config.yaml
num_attention_heads: 3
norm: "layernorm"
attn_scale: 0.137
max_steps: 5057
dataset: "wikipedia_en"
MLP neurons of a small language model. Each row is named by its layer, matrix (up: input weights) and neuron, and shows model dimensions 16-79. Each number is 128 + 24 x the weight over its row's rms, rounded and kept within 0 to 255.
A block is one neuron, or neurons of one layer that tend to fire together. After each block is what it responds to, as a language model described it from the Wikipedia text at the highest values.

L5.up236 [133 129 117 130 148  75 126 117 128 103  99 119 143  82 141  76 132 148 133  83 102  94 116 104 123 179 138 118 122  87 144 130 103 108 120 140 126 123 157 107 140 129 123  82 106 117 112 119 128 163 146 102 115 153 107 143 144 143 105 138 149 124 139  77]
L5.up333 [131 129 120 129 139 118 105 134 115 121 125 152 160  75  83 121 101 163  97  56 133 126 174 134 172 122 147  68 157  72 163 122 133 150 109 141  95 129 103  89 129 134 138 154 145 142 136 140 112 139 110 158 106 102 138 121 167 109  94 122 126  91 128  94]
Pre-verb auxiliaries and adverbs

L6.up280 [150 133 131 135 122 143 125 124  95 122  87 117 119 142 155 138  99  86 106 163 145 132  76 123 132 132  79 163 134 164 106  99 172 143 136 162 114 142 111 177 108 108 147  95 155 161 137 106 108 104 155 115 148 107 166 159 102 151 196 148  83 158 130 147]
L6.up457 [160 140 188 104 106 148 105 113 108  93 113 145 119 161 132 214 125 146 157 117 144 135 107 120 110 132 127 107 112 120  98 133 147 119 112  95  98  97 129 135 146 109 131 115  96 110 103 150 141 130 132 126 102 136 128 132 129 150 154 119 153  87  74 155]
L6.up464 [113 120  91 139 118 161 126 102 124 122 120  89 139 146 153 100 151 170 117 151 122 167 101 140 132 141 133  96  70 149 124 115  91 127 109 134 117 143 119 133 146 134 115 134 139 165  81 157 135 114 144 143 163 156 131 139 119 169 196  96 148 135 126 117]
L6.up545 [143 177 138 128 100 109 124 113 138 114  83 132 119 114 109 130 131 122 148 131  95  88 104 132 128 143 124 178 107 143 126  98 131 101 143  76 119 170 168 129 142 132 156 135 118  93 117 119 137 137  98 118 112 134 136 146  73 102 123 104  86 119 157 113]
L6.up552 [130 167 112 131 147 135 132 133 147 137  73 123 136 157  92 132  91 130 152 104 144 115  88 145 132 133 161 165  95 147 106 118 137  90 161 117 138 125 151 149  98 170 113 154 134 101  79 133 135 144 107 145 131 157 114 117 100 115 101 113 120 106 151  79]
L6.up689 [137 156 130  82 106 144 143 119  90 132 104 132 119 131 139 117  82 123  99  97  93 126 138 120 153 117 130 129 138  81  98 118 134  93 107 124 130 120 148 158 103 151 159  96 127 175 159 132 126 135 168 125 124 149 154 149 162 128 106 125  80 133 178 107]
L6.up699 [125 111 112 105 165 156 165 162 121 102  64  89 180 124 151  98  58 151 113 154 158 141 162 108 140 169 124 133  81 139 146 131  97 140 119 142 126 122 124 196 131 130 125 141 116 132 113 109 139 107 138 140 160 154 160 110  97 107  94  94 152 134 124 122]
L6.up850 [148 137  96 110 140 177 113 107 116 143 158 138 119 137  96 123 180 140 117 119 120 141 101 138  75 129 137 136 136 139 143 101 142 147 110 105 135 143 129 135  94  86 126  94 135 144 105 121 115 142 140 155 183 129 122 122 144 124 132 163 145  90 130 142]
Comma after names

L6.up72 [116 138 128 103 133  86 167 136 109 112 142 134 165 127 102  92 152 162 115 132 158 122 136  98 123  84 124 132 107  85 118 129  97 154 101 147  99 113 117 131 105 127  94 119 128 129 144 103  88 125 109 102 153 119 138 109 135 156 101 168 119 139 183 124]
L6.up82 [123 136  89  93 121 104 113 106 122 133  73 136 138 117 136 114 115 169 107 152 124 152 115 124 113 171 101 118  75 123 131 129 128  89 119 135 104 107 135 130 113 123 108 103 124 141 145 137 155 107  89 109 153 136 100 138 119 151 105 123 120 117 121 104]
L6.up87 [128 132 101 106  91  92 129 155 120 129 135 154 136 102 126 173 147 154 135 170 126 114 137 113 114 124 151 121  94 133 141 155 123  91 118 146 128 112 146 146 151 146 172 110 141 125 155 107 132 132 153 125 128 108 149  98 131 116 101 116 122 114 132 101]
L6.up92 [105  97 147 100 132 146 156 141 123 166  87 108 113  80 137 177 114  79 134 132 145 126 133 129 149 104  64 109 160 156 116  95 122  97 137 140 134 113 103 142 137 155 135 138 138  98 128  82 153 114 103 161  89 156 134 171 126 133 134  95 120 176 112 127]
L6.up244 [ 85 216 113 127 119 160 138 125 101 160  95 116 134 110  87 119 116 124 149 127 113 113  87 101 148 101 114 119 121 119 112  99 139 167  81 109  97 149 113 123 105 125 135  97 136 117 120 108 126  95  98 122 142 126 153 101 155 129 116 133 160 144  96 107]
L6.up253 [ 94 125 121 165 103 123 104 141 117 118  88 125 141 124 119 155 127 145 122 100 126 124 151 152 122 123  88 140 149 139  88 117 141 107 120 111  88 109 114 145 154  94 151  89 152 200  96 107 127 117 118 113 146 137 116 124 100  97 138 179 182 151 133 137]
L6.up469 [140 142 109 156 101 131 116 139 106 103 116 168 156  88 140 166  92 156 149 125 142 145 101 124 144  50  94  97 130 117 122 117 172 159 135 161  84 151 127 139 134 125 116 124 135 134 134  76  90 100 122 122 131 113 140  72 123 104 127 128 137 127 115 142]
L6.up840 [124 135 143 148 147 155 151 138 114 153  95 123  95 110 176 149 121 136 140 106 121 166 135 107 124 119 176 127 140  88 114 128 146 115 105 118 118 116 148 124  92 139 115  78 110 102  90  98 107 162  85 134 118  97 128 128 149  75 136 138 144 123 122 119]
Finite auxiliary after subject

L6.up30 [ 89 148 120 160 145 180 133  78 108 113 147 151 143  98 117 127 119 118  93  82 139 126 131  92 142 122 110 125 157 126 116 121 129 145 158 105  88 118 157 142 107 161 121  91 164 120 114  84 131 164 125 128 134 136 149 148  98 104  57 140 146 143 170 145]
L6.up282 [118 130 104 145 152 139 120 123  82 147 101 124 153 134 139 124 131 120 163  95 146 138 104 111 101 143 175 125 135 119 117 152 114 120 131  85  95 137  93 138 131 172  95 122 131 122 169 147 108 115 127 123 106  96  97 117 129 167 104 112 128 114 137 126]
L6.up491 [117 113 104 117 151 123 138 134  73 142 168 153 148 106 115 141 146 117 114  98 156  89 159 125 133  85 168  97  87 107 124 144  96 151  90 169 110 141  80 108  95 153 133 114 130 150 116 115  91 105 102 147 117 113 156 147 115 123 154 148 149 147 140 126]
L6.up535 [132  94 153  79 182 121 131 145  71 132 106 127 152  98 153 129 171 120 118 129 124 140  90  88 122 131 141  77 139 141 122 124 134  99 114  93 125 117 160 105 128 121  76  97 131 141 149 137  81 127 112  97 140 103 124 136 152 171 103 140 127 132 114 153]
L6.up690 [104 110 125  81 156 141 153 155  84 103 137  79 181 135 106 145 120 120 154 157 171 128 118 109 105  99 106 108 128 118 125 153 130 135 117 114 120 181 160 112 161 132 112 135  86 159 139 127  87  99 121 138 117 139 142  91 114  85 110 126 130 148 112 145]
L6.up860 [139 108 176 140 141 112 142 125 101  97 116  99 125 106 103 100 140  88 106 109 142 129 183 116 153 128 100 163 167 172 139 165 128 108 119 160  88 135 109 120 135  99 127 113 131 113 143 150 139 119 100 137 121 127 104  89  67 135 124  99 121 153 132 173]
L6.up891 [121 110 167 123 105 134 148 171 106 143 141 122 135  66 113 142 129 129 114 124 154 135 160  88 147 155 145 145 158 153 115 136 129 135 129 103 124 117 115 143 136 109 112 147 115 170 156  98 145 143 139 118  97  51 125 107 116 114 105 142 149 145 111 120]
L6.up904 [116 138 123 111 125 182 140 129 136 124  85 125 140 105 106 149 140 117 146 135 148 111  85  86 174 112 148 131 125 104 118 110 170 115 103 145 100 148 120 139 133 118 110 141 160 135 105 121 133 113  72 106 146 120 127 161 102 183 168  93 149 196  89 138]
Determiner after prepositions

L3.up5 [120 114  97 107  88  87  96 134 140  94 135  98 125 136 120 141 138 148  92 154 159 124  96  90 145 121 149 113  95 117  85  63 167 115 118 132 135 134 162 147 133 111 154 161  76 120 132 129 156 125 133 134  99 121 131 129 119 139 131  94  96 128 143 148]
L3.up271 [ 88 150 130 120 128  89 138 170 116 123 179 128 140 124 130 157 150 157 103 129 122 140  97 146 151 139 120  76 141 125  78  97 130 137  91 156 112 140 136 103 124 116 146 121 142 139 155 160 123 121 150 154 164 162 110 154 151 105  90  82 134 121 152 159]
L3.up318 [121 144 161 144 130 107 126 157 112 126 143 155 131 149 117 115 125 130 154 127  86 134 124 134 102 165 164 116 123 144 129  87 138 112  95 149 126 168 121 135 129 104 149 144 108 157 140 168 140 117 171 144 128 170 131 176 141 109  88  89 162 169 151 117]
L3.up463 [120 149 140 158 134  86 113 126 107 131 135  99 153 137 113 134 157 115 123 150 110 152 118 128 169 161 131 112 112 155 107  94  92 140 105 143  95 177 181  95  89 102 143 115 147 112 156  94 115 104 168 116 175 149 198  89 149 108  96 122  87 125 133 100]
Wikipedia table cell punctuation

L6.up2 [138  80 131 131  91 180 122 153 159 191 150 126 152 116 129 112 155  92 147 130 154 148 146 140 134 148 139 183 116 113 164 126  96 108 111 135 121 109 104 112 108 113 128 129 174 134 110 143 159 147 149 113 142 143 111 141 129 155 136  95 155 152  84 109]
L6.up54 [140 156 136 133 147 146 129 128 114  92 122 152  88 142 121 106 120  76 110 108 127 126 124 113  99 113 170 110 126 177 146 155 103 144 126 185 153 113 135 141 127 111 127 148  92 115 113 148 129 167 202 126 163 171 125 125 166 116 120 105 130 122 144 138]
L6.up127 [120 124 136 109 121  79 119 153 122  57 128 150 133 104  92 111 136 113 123 128 145 123 119 122 112  85 151 139 122 130 130 101 130 169  88 138 118 135 158 172 153 132 155 166 137 168 160 140 137  80 150 108 136 136 135 163 130 132 127 125 110 152 132 132]
L6.up319 [122 128 158 135  91  98 127 150  86 169 145 102 139 106 167 160 119 162  97 136 107  95 162 126  84 142 133 170 116 120 115  70 111 115 150  98 117 121  96 111 182 114 133 116 141 114 108 147 141 105 115 129 107 118 129 133 119 122 109  79 103 125 108 107]
L6.up564 [144 167 133 136  93 173 148 121 124 116 152 176  99 169 133  59 112 107 112  86 174 119 126 102 178 129 138 116 131 145 137 154 123 124 125 105 136 113 123 116  99 112 123 133  93 146 100  93 141 136 129 144  98 162 139  74 128 149 110  99 119 133 141 110]
L6.up647 [112  61 145  89 126  96 127 120 131 141 119 163 113 152 103 101 128 143 117 148 178 123 123 132 117  99 156 113 135 151 113 156 129  71 101 121 161 140 114 134 149 119 152 203 118 121 163 129 159 163 149 120 125 135 126 181 144 115 127  87 128 141 127 145]
L6.up763 [119 125 159  39 129 142 141 124 125 159 127 140 135 153 102 109 153 103  95 108 136 127 132 100 119 138 136 144 105 114 100 188 114 134 111 161 125 132 131 131 143 124  92 127 115 141 145 178 124 142 160 192  94 146  88 115 141 165 144 172 109 158 160 164]
L6.up865 [127 112 147 113 143 156 171 132 130 114  75 134 136  81  97 107  75 130 136 126  84 140 130 128 125 124 114 119 147 139 121 139 135 156  66 160 134 108 119 115 112 133 147 108  97 129 112 132 147 173 166 137 130 166 155 168 135 122 100 143  94 168 122 124]
Table rows and chart names

L5.up8 [118 168 160 163 139 126 127 134 113 127 105 136 139 122 168 159 147 123 112 152 176 124 113 103 169 147  90 101 116 123 120 123 121  98  67 129 124 133 113 112 127  85 108 114 108 136 145 114 124 130 129 180 111 141 152 144 137 129 119 176 118 142  71 117]
L5.up818 [ 98 138 171 124 147 130 121 131 120 113  81 122 139 115 137 151 151 116 119 171 119 117  98 127 175 128 134 136  93 136  82 102 123 118 110 141 112 104 123  96 160 151 150 141 118 145 141 130 142 137 135 178 120 101 132 140 138 102 133 113  71 134  84 148]
Infobox field names

L5.up204 [ 92 126 105 122 111 100 125 132 115 104 116 138 135 104 129 172  91 184 124 142 166 125 103  94 118 110 143 167 114 103 150 118  94 122 162 162  96 120 180 139 118 124 153 148 129 127 166  88 133 172 122  96 113 124 128 117 163 138 139 147 110 122 151 151]
L5.up275 [109 100 110  90 133 127  89 150 100  95 115 106 141 125 100 194  98 149 131 118 121 149 127 106 128  70 119 167 131 116 136 146 135 104  94 143 148 136 161 110  92  90 185 139 128 113 143 113 120 133  93 132 117 158 147 140 103 102 107 146 106 126 112 119]
Reduced-relative past participles

L3.up131 [ 96 112 121 110 133 149 130 118 116  97  74 147 123 137 110  97  83 150 124  97 140 125 168 147 100 108 154 104 125 123  99 132 107 137 137 137 118 110 144 139 149  78 124 144 117  98 136 126 157 124 129  95 111 157 129 143 137 109 159 148 131 127 121 134]
L3.up470 [154 129 139 149 126 181  92 151 119 102 105 150 135 134 114 128 111 149 162 128 152 135 150  95 130  46 150 144 120 107 160 130 153 144 109 107  93 117 126 137 164 122 104 100 150 133 155 177 108 118 116  96  99 142  96 150 129 145 125 121 170 135 137 119]
L3.up700 [123 116  97 137 140 145  65 107  74 102 103 168 130  95 133 147 138 117 127 100 154 151 124 118 133  80 143 127 135  99 133 131 145 134 134 113 106 131 123 139 151 105 145 119 122 105 170 141 145 153  91  99 101 121  97 160 142  80 182  98 123 140 149 129]
L3.up789 [133 119 160 142 131 149 140  65 140  83 120 145 150  89 115 164 125 137  90 123 154 189  79 100 144 120 140  98 158  72 144 117 145 151 130 122  97  85 139 133 159 139 117 136 106 103 139 150 147 112 110 119 121 130 118 189 129  67 135  91 126 104 122 123]
Passive past participles

L5.up27 [149 149 112 117 132 153 115 102 135 149 139 167 143 147 134 129 124  86 116 141  98 177 109 114  91 140 137 142 110  86  69  79 147 105 162 133 139 112 159 117 110 132 119  76 109  92 129 124 147 144 102  88  97 128 156  97  99 130 117 187 163 135 103 101]
L5.up33 [122 123 117 103  86 127 141  88 148 102 121 129 112 140 165 142 142 147 145 127 124  98  72 119 116  95 100 144 122 134  92 112 155  77 104 101 132 105 132 128 166 142 128 128 106 135 125 126 132 151 197 141 151 113 138 152 143 102 156 158 117 135 162 112]
Clause-boundary commas

L3.up263 [145  95 134 118 130 158 133  96 105 108  94 127 180 158 161 146 116 112 139 114 145 148 134 139 145 121 122 174 122 115 100 139 139 115 162 146 129 116 173  87 170 156 111 151 136 154  49 163 155 155 120 103 138 119 165 123  84  74 153 138 118 150 125  91]
L3.up400 [141 144 104 136 118 165 115 126  96 131 104  82  98 171  87 163 127 134 137 112 146  99  86 145 133 100  89 135 107 172 110 119 119 136 143 130 137 136 138 130 106  81 146 128 114 139  59 148  74 160 101 145 132  78 105 107  87 120 156 146 152 159 133  84]
L3.up632 [116 160 160 129  91 113 101 150 123 107 153 142 165 111 106 157 131  99 154 116 133 104 145 153 131 151 150 141 117  92 107 129 171  86  94 166  73 145 168 136 134 120 162 127 144 130 118 141 137 120 149 156 124 143 167 124 108 101 122 128 100 132 138 148]
L3.up685 [160 127 136 137 116 152 133 108 109 114 136  96 158 168  69 144 104  99 110 134 139 159 100 114  84 136 129 179 135 128 100 128 140 112 145 126 109 175 128 132  80  84 107 120 115 106 138 139 153 123 140 127 167 148 137 143 115 144 145 173 136 113 128 114]
Clause-ending commas

L3.up43 [126 106 156 103 107 139 125 138 142 115 108 110 123 134 106 133 121 121 102 150 122 134 100 128 111 121 137 151 111 139 124  82 150 152 116 116 113 106 159 123 125 120 178 144 141 132 133 143 124 137 160 120 183 141 128 150  99 132 129 125 170 136 104 160]
L3.up153 [118 153 104 166 111 122 110 111 122 150 161 127 118 117  99 144 151 122 144 139 118 135 129 116 116 138 123 131  95 116 138 134 174 130 107 132 143  98 148 128 138 110 123 103 136 108  86  99 154 140 120 138  94 143 116 137 112 163 108 143 165 153 111 116]
L3.up483 [137  82  97 136 153 140 120 119 120 168 132 134 126 134 121 132 101 127 136 186 119 150 103 119 123 152 130 147 129 162 106 117 124 130 140 107 113 122 153 152 119 111 136  84 159 113 114  99 104 162 137 112 105  99 139 133 110 144  91 128 126 161 135  99]
L3.up617 [121 105 106 117 108 158 151 106 120 134 137 129 114  83  82 135  81 170 160 151 129 109  76 128 115 136 157 126 142 173 106 124 141 165 137 149  74 156 166 154 132 114 133  73 132 150 122 125 159 158 139 139 119 128 148 108 145  96 135 150 148 145 127 105]
Words inside creative titles

L3.up22 [116 105 122 132 155  96 144 122 173 139 115 106 144 135 130 114 124 171 145 124 103 138 153 108 122 116 103 115 119 175 102 104 201 119  93 154  80 137 127 111 146 169 113 123 140 113 129 132 139 120  92  89 146 116 143 127  89  90 131 118 123 116 113 134]
L3.up147 [133 112  98 153 171 144 133 105 129 105 138  76 122 176 139 164 112 114 128 134  78 156 180 133 134 135 134 142 112 125 132 107 153  90 119 155 109 109 133 107 111 129 112 146 157 104 123 133 121 100 129 148  91 108 113 139 114  94  97 157 125 158 151 146]
L3.up448 [155 102 110 115 118 197  94 163  96 123 150 107 170 108 105 177 121 136  81 146 144 114 144 130 118 108 162 159 121 135 104  95 117 127 149 152 134  99 169 124 115 159 123 154 196 119 139 136 121  95 153  93 140 136 132 111 115 110  65 127 129 140 154  96]
L3.up879 [109 108 147 119 136 110  96  90 140 143 101 103 158 155 159 121 126 150 107  89 121 166 142 116 124  92 127 132 139 142  83 116 123 138 159 120  83 144  96 115 151 129 101  99 143 139 143 130 126 119 134 146 116 123 169 114 137 156 115 132 118 148 158 117]
Article and possessive s

L3.up96 [ 84 140 113 100 118 127 140 121 131  98 114 116 102 118 138 144 126 111 139 129 110  78 139 121 112 202 154 140 161 113 108 100  89  73 132 120 161 125 171 145 202 113 128 164 137 173 143 151 119 135 157 119 157 146 116 115 147 105 127 102  69 103 133 159]
L3.up320 [150 135 125 119 121 129 140 134 121 154 131 154 144 135 110 109 139  80 106  84 155  97 103 133 106 129 153 149 120 113 126 139 108 118 151 179 123 153 112 104  89  98 184 126 155 117  95 147  71 129 140 144 131 126 160  80 115 145 152 135 164 121 157 133]
L3.up854 [106 137 108 115 164 133 104  73 140 109 134 131 151 114 127 122  97 109 142  68 110  96 110 138 126 164 137 142 151 127 157 112 134 119 124 133 108 154 176 104 110  98 131  93 118 145  81 160 160 145 155 165 161 131 112 115 117 162 132 140 118 116 172  76]
L3.up917 [123 110 140 149 147 117  96 123 124 144 112 113 152 140 136 112 123 105 148 126 176  95  69 144 136  96 126 115 144  86  98 123 166 134 121 125  98 130 138 110 128 104 142 109 159 130 107 157  93 147 137 158 117 118 145  87 117 107 127 138  88 100 124 132]
Wikipedia section headings

L3.up185 [107 102 112 141 121 118 127 155  93 109 137 134 124 134 117 115 142 100 120 120 126 117 117 126 136 129 125 122 139 123 123  86 143  82 147 118 121 134 116 128 189 116 148 122 150 125 149 141 130 129 136 106  86 120 129 147 125 123  83 146  90  96 144  77]
L3.up275 [ 87 173 101 173 111 144 136 112 129 120 108 139 110 148 128 132 171 149 100 101 116 122  99 134 102 136 144 135 141 107 117 137 172 105 164 160 120 137 108 119 103 175 139  96 101 123  93 144 189 124 174 118 106  87 129 128 119 113 121 106 143 168 154  65]
L3.up474 [122 119 104 119 152 129 153 129  97 137 113 138  79 154  91  98  81 144 125 151  96 135 134  91 144 135 149 183 144  98  87 135 144 148 170 158 122 114 136 144 118 122 127 145 133 114 135 157 168 109 144 123  95 147 144 140 116  71  95 156 145 129 160 105]
L3.up813 [126 114  92 130 107 141 169 119 148 153 178 143 153 111 120 114  90 153 143  97  94  91  90 126 108 178  78 122 103 121 138 137 132  67 143 116 157 136 133 175 147 172 120 135 147 138 113 163 135 140 136 149  72 131  42 194 115  81 170 126 108 104 132 162]
Copula after subject

L5.up291 [161 153 153  90  67 141  91 122  91 123 113 146 142 143 122 133 115  91 118 145 136 158 175 111 109 129 116 138 114 115 141  87 102 135 114 160 128  99 132 145 138 131 127 151 124 134 138 139 174 100 155  64 135 148 149 119 158 124 111 108  99 140 151 127]
L5.up724 [116 113 147 116  69 118 142 106 122 139 181 122 106 133 154 107 150 104  89 100 119 130 152 107  93 142 123 120  87 114 142 128 126 124  68 114 131 107 121 124 177 132 112 142 129 114 146 126 177 104 140  44 173  94  90 110 122 132 147  99 136 146 139 110]
Table cells and fragments

L5.up266 [ 76 141 101 149 118 121 170 114  99 145 131 138 140 119 126 110 148 105 115 131 101 156 111 130 104 143 107 133 119 100 143  94 140 151 138 121 108 146 156 119 131 150 162 115 102 147 126 122 104 130 130  79 116  74 156 166 151 181 157 139 147 130  97 105]
L5.up924 [108 145  76 127  98 153 115 145  96 103 142 119 120 125 153  82 174 119 134 138 102 129 100 154 103 123  94 131 158 151 123 162 104 149 125 144 105 108 120 156 111 129 137 123 133 156 127 135 126 115 169 171 120 135 128  92 114 114 104 136 125 112  78 185]
Title first-word continuation

L6.up33 [130 115 109 132 110  91 104 152 135 111 136 124 105 162 136 132  78 107 170 113  61 150 108  94 177 142 143 167 131 146 129 130 156 111  86 128 130 142 125 119 137 122 116 109  86  79 127 118 135 164 143 134 114 153  71  90 110 145 127 137  97 119 142  97]
L6.up150 [122 105 168 116  92 134 117 121 109 139 111  85 159 140 107 133 130 107 149  91 141 120 114 108 120 145 141 102 103 115 130 159 109 163 130 132 121 149 114  94 151 114  95 142 130 106 138 154 106 149  92 129 124 157  90 160 129 102 133 145  80 108 139 131]
L6.up209 [ 83 163 141 124 140 139 109 110 112 101  93 136 142 147 149 139 107 110 126 158 130 139  84 153 138 158 143 124 123 119 147 131 125 126 110 113 121 130 119 112 122 148 104 111  80 127 147 121 130 136 147 169 136 131 140 128 138  51 142 120 119 109 105 171]
L6.up265 [148 114 169 130 146  74 129 146 134 125 106 150 129 110 160 153 177  85 135 116 110 100 156 129 152 160 120 134 113 134 133 126  87 135 120 143 125  57 153 115 127 110 102 139 194 127 114 136 118 156 150 136 149 106 169 112  69 136 101 124 152 152 105 100]
L6.up284 [ 81 106 127  76 127 157 158 112 115 102 119 110 141 161 112 115 127  96 152 103 111 135 127 112 129 138 157 163 135 136 126 149 146 138 126 133 111 150 120 119 110 151 124 150 107 105  89 123 133 146 175 178 131 136  84 120 132 131 138 140  91 104 117 161]
L6.up554 [135 113 112 140 138 129 149 133  98 127 125 132 140 123 116 115 131  79 166 115 136 160 122 122 154  90 141 167 136 112 133 119 152 108 143  86 129 131 130 119 114 110 172  80 144 103  71 130 142 128 139 140 137 155 115 104 159  74  95 147 123 135  97 136]
L6.up620 [109 121 120 154 189 125 155 124 117 149 140 139 134 125 176  97  71 118 121 162 150 140 127 104 103  98  98 160 122 107 142 137 118 140 119 131 107 100 109 132 112 107 114 111 106  78 127 122  93 212 103 145 132 115 135 121 108 150  93 135 117  97 108 103]
L6.up835 [150 125 150  89 148 141 136 121 145 101 122 107 132  95 114  88 117 119  86 148 118 124 151 146 165 145 140 141 132 100 209 110 104 145 103  90 123 131 119 103 124 135 132 131 139 120 106  92 126 154 146 136 142 115 114  57 139 127 135 150  91 106 133 147]
Wiki section heading starts

L5.up173 [103 135 116  87 137 112 159 150 150 136 128 116 143 137 118 123  98 127 129 144 144 130 117  95 127 133 112 131 115 128 162  81 127 135 108 176 152 147 121 145 108 114 166 124 101 149 171 119 103 138 165 117 113 118 108 116 107  96 174 136 135 108  95 170]
L5.up671 [116  83 156  61 121 153 132 147  83 153 106  84 145 154 139 127 110 124  87 151 128 117 152 127 131 149  89 102 119 146 105 142 139 107 100 133  99 121 133 158 134 112 104 143 129 114 171 138  94 156 120 140 133 124 122 110 151 153 133 116 157  69 157 184]
Indefinite article "a"

L6.up75 [111 132 112 138 134 140 135 136 138 129 120 132 127 117 102 119 119 107  85  94 153 163 161 132 155  81  98 127  91 101  85 165 121 109 155  93 128 124 114 136 158 166 165 165 139 140 132  97 129 125  96 109  88  86 113 127 167 118 150 134  74 106 212 134]
L6.up95 [135 139 133 161 108 100 147 197 129  81 108 179 152  97 114 144 138 132 140 140 134  99 151 106 146 105  87 187 138 164  89 139 105 114 147  84 125 131 112 108 118 139 148 155 122 132 119 103 127 131 131  98 116 142 121 143 144 102 131 130  92 131 123 137]
L6.up113 [115 152  95 131 139 109 129 129 126  89 158 144 144 144 122 149 103 130 126 105  95 150 137 109 153 106 123  98 141 115 130 123 154 111 108 125  99 111 146 111 133 122 133 125 106 140 105 169 110 105 104 116 140 147 102  97 150 129 111 115 144 139 111  58]
L6.up136 [107 100 110 119  96 150 155 133  52 107  94 169 111 132 127 110 114 160 118 109 129 143 130  93 143  79 126 151 153 159 127 151 103 137 132 158  80 107  87 129 123 158 118 159 121 125 107 127 117 134 155 116 119 141 123 108 108 125 103 131 134 114 134 114]
L6.up249 [ 89 167 116 126 114 119 108 151 123 148  94 148 109 128 117 153 124 137 146 111  82  95 108 156 120 148 146 139 117 169 151 159 123 146 181 150 109 131 117 141 106  99  87 154 104 171 153 113 134 141  87 123 170 117 101  95 125 123 160 103 148  91 147 145]
L6.up261 [171 108  94 103 122 141 148 135 108 126 123 101 121 107 109 125 160  94 106 157 100 148 112 111 167 120 137 132 171 117 106 167 147 147 101 109 116 131 125 118  83 102  73 119 124  94 132 131  99 117 139 128 131 114  73  89 164 133 162 165 117 114 138  81]
L6.up496 [147 121  85 169 100 146 113 118  90 106 102 112 147 122 120 113 135 143 120 101 155 121 124 131 150 119 129 128 118 132  98 102  98 177 165 114  95 109 130 166 133 109 119 168 143 128 137 130 119 124  91 143  72 100  80 186 152 106 118 126 129 136 123 165]
L6.up774 [ 60 139 129 138 117 124 125  89 131 105 110 143 138 104 102 125 130 117 111 138  98 137 100  94 169 108 125 137 149 136 142 102 135 147 175  99 131 147  82 176 169 121 104 126  87 169 131  89 154 174 109 150 173 136 154 145 139 105 119 117 177 126 177 108]
Passive past participles

L6.up203 [111 114  89  91 118  85 158 136 151 149 150 152 138 140 119  73 139 156 135 191 163 108 153 106 146 135 113 119 151 168 113 160  85 152 146 108 127 130 139  95 143 108 121 101 128 127 119 120 101 128 158 125 146 127 105 171 140 144 112 102 159 143 120 103]
L6.up542 [120 169 141 115  78 103 179 167 123 168 161 151 103 152 108 103 138 105  93 126 100 106 128 155 166 120 100 108 106 137 143 135 163 166 153 162 113 158 134 176 131 103 154 134 114 103 127 173 135 125 153 104 115 125 137 128 131  83 140 117 170 108 142  83]
L6.up629 [125 132 112 102 137  87 128 109 155 136 123 149 135 130 120  94 169 140 140 158 153 106 132 102  99 123  90 138 123 125 120 147 123 134 108 117 116 125 139  91  70  92 108 155 129 150 129 124 154 116 134 143 132 100 104 149 160 135 126 115 158 151 140 111]
L6.up693 [110 117 103 161 119 135  69 124 116 105 157 145 153 128 132 115 149 174  95 144 108 155 163 120 125 129  94  94 140 144 160 137 106 153 113 109 116 121 138 133 125  90 108 138 116 142  80 107 141 153 126 146  84 109 120 130 134 162 102 136 121  90 115 116]
L6.up780 [138  88 116 103 113 127 122 101 133 132 124 155 142  77 126 142 146 164 151 115 181 108 166 154 121 112 146 158 138 144 114 155 135 171 138 101  91  98  97 162 156  87 135 127 158 131 180 135 154 113 155 150 129  93 105 116 135 161 146  91 160 135 124 123]
L6.up805 [ 75 110 127 116 109  89 151 146 103 131 148 195 121 120  95 115 132 128 115 172  96 113 138 117 125 105  96 118 156 136 124 115 143 121 103 117  63 128 133 155 133 149  96 106 135 105  95  89 220 137 103 143 129 139 111 162 121  98 124 110 174  66  87 131]
L6.up870 [118 101 138 116 165 123 136  74 152 132 163 160 166 124 111 105 145 190 123 175 139 168 112 142 112 140 136 131  98 144 135 124  81 185 142 120  97  86 148 151 146 126 125 109  84 149 136 154 139 163 130 131  91 104 125 173 170 123 133 137 141 109 104 113]
L6.up896 [125 136 111 105 142 131 115 143 120  92 120 152 155 116  79 108 109 162 106 160 136 157 127 114 114 127 120 152 135 119 146 121 130 174  88 133  86 145 166 159 129 120 167 141 158 128 128 128 140 114 121 166 100  96 134 158 101 119 116 157 135  84 135 118]
Inside title names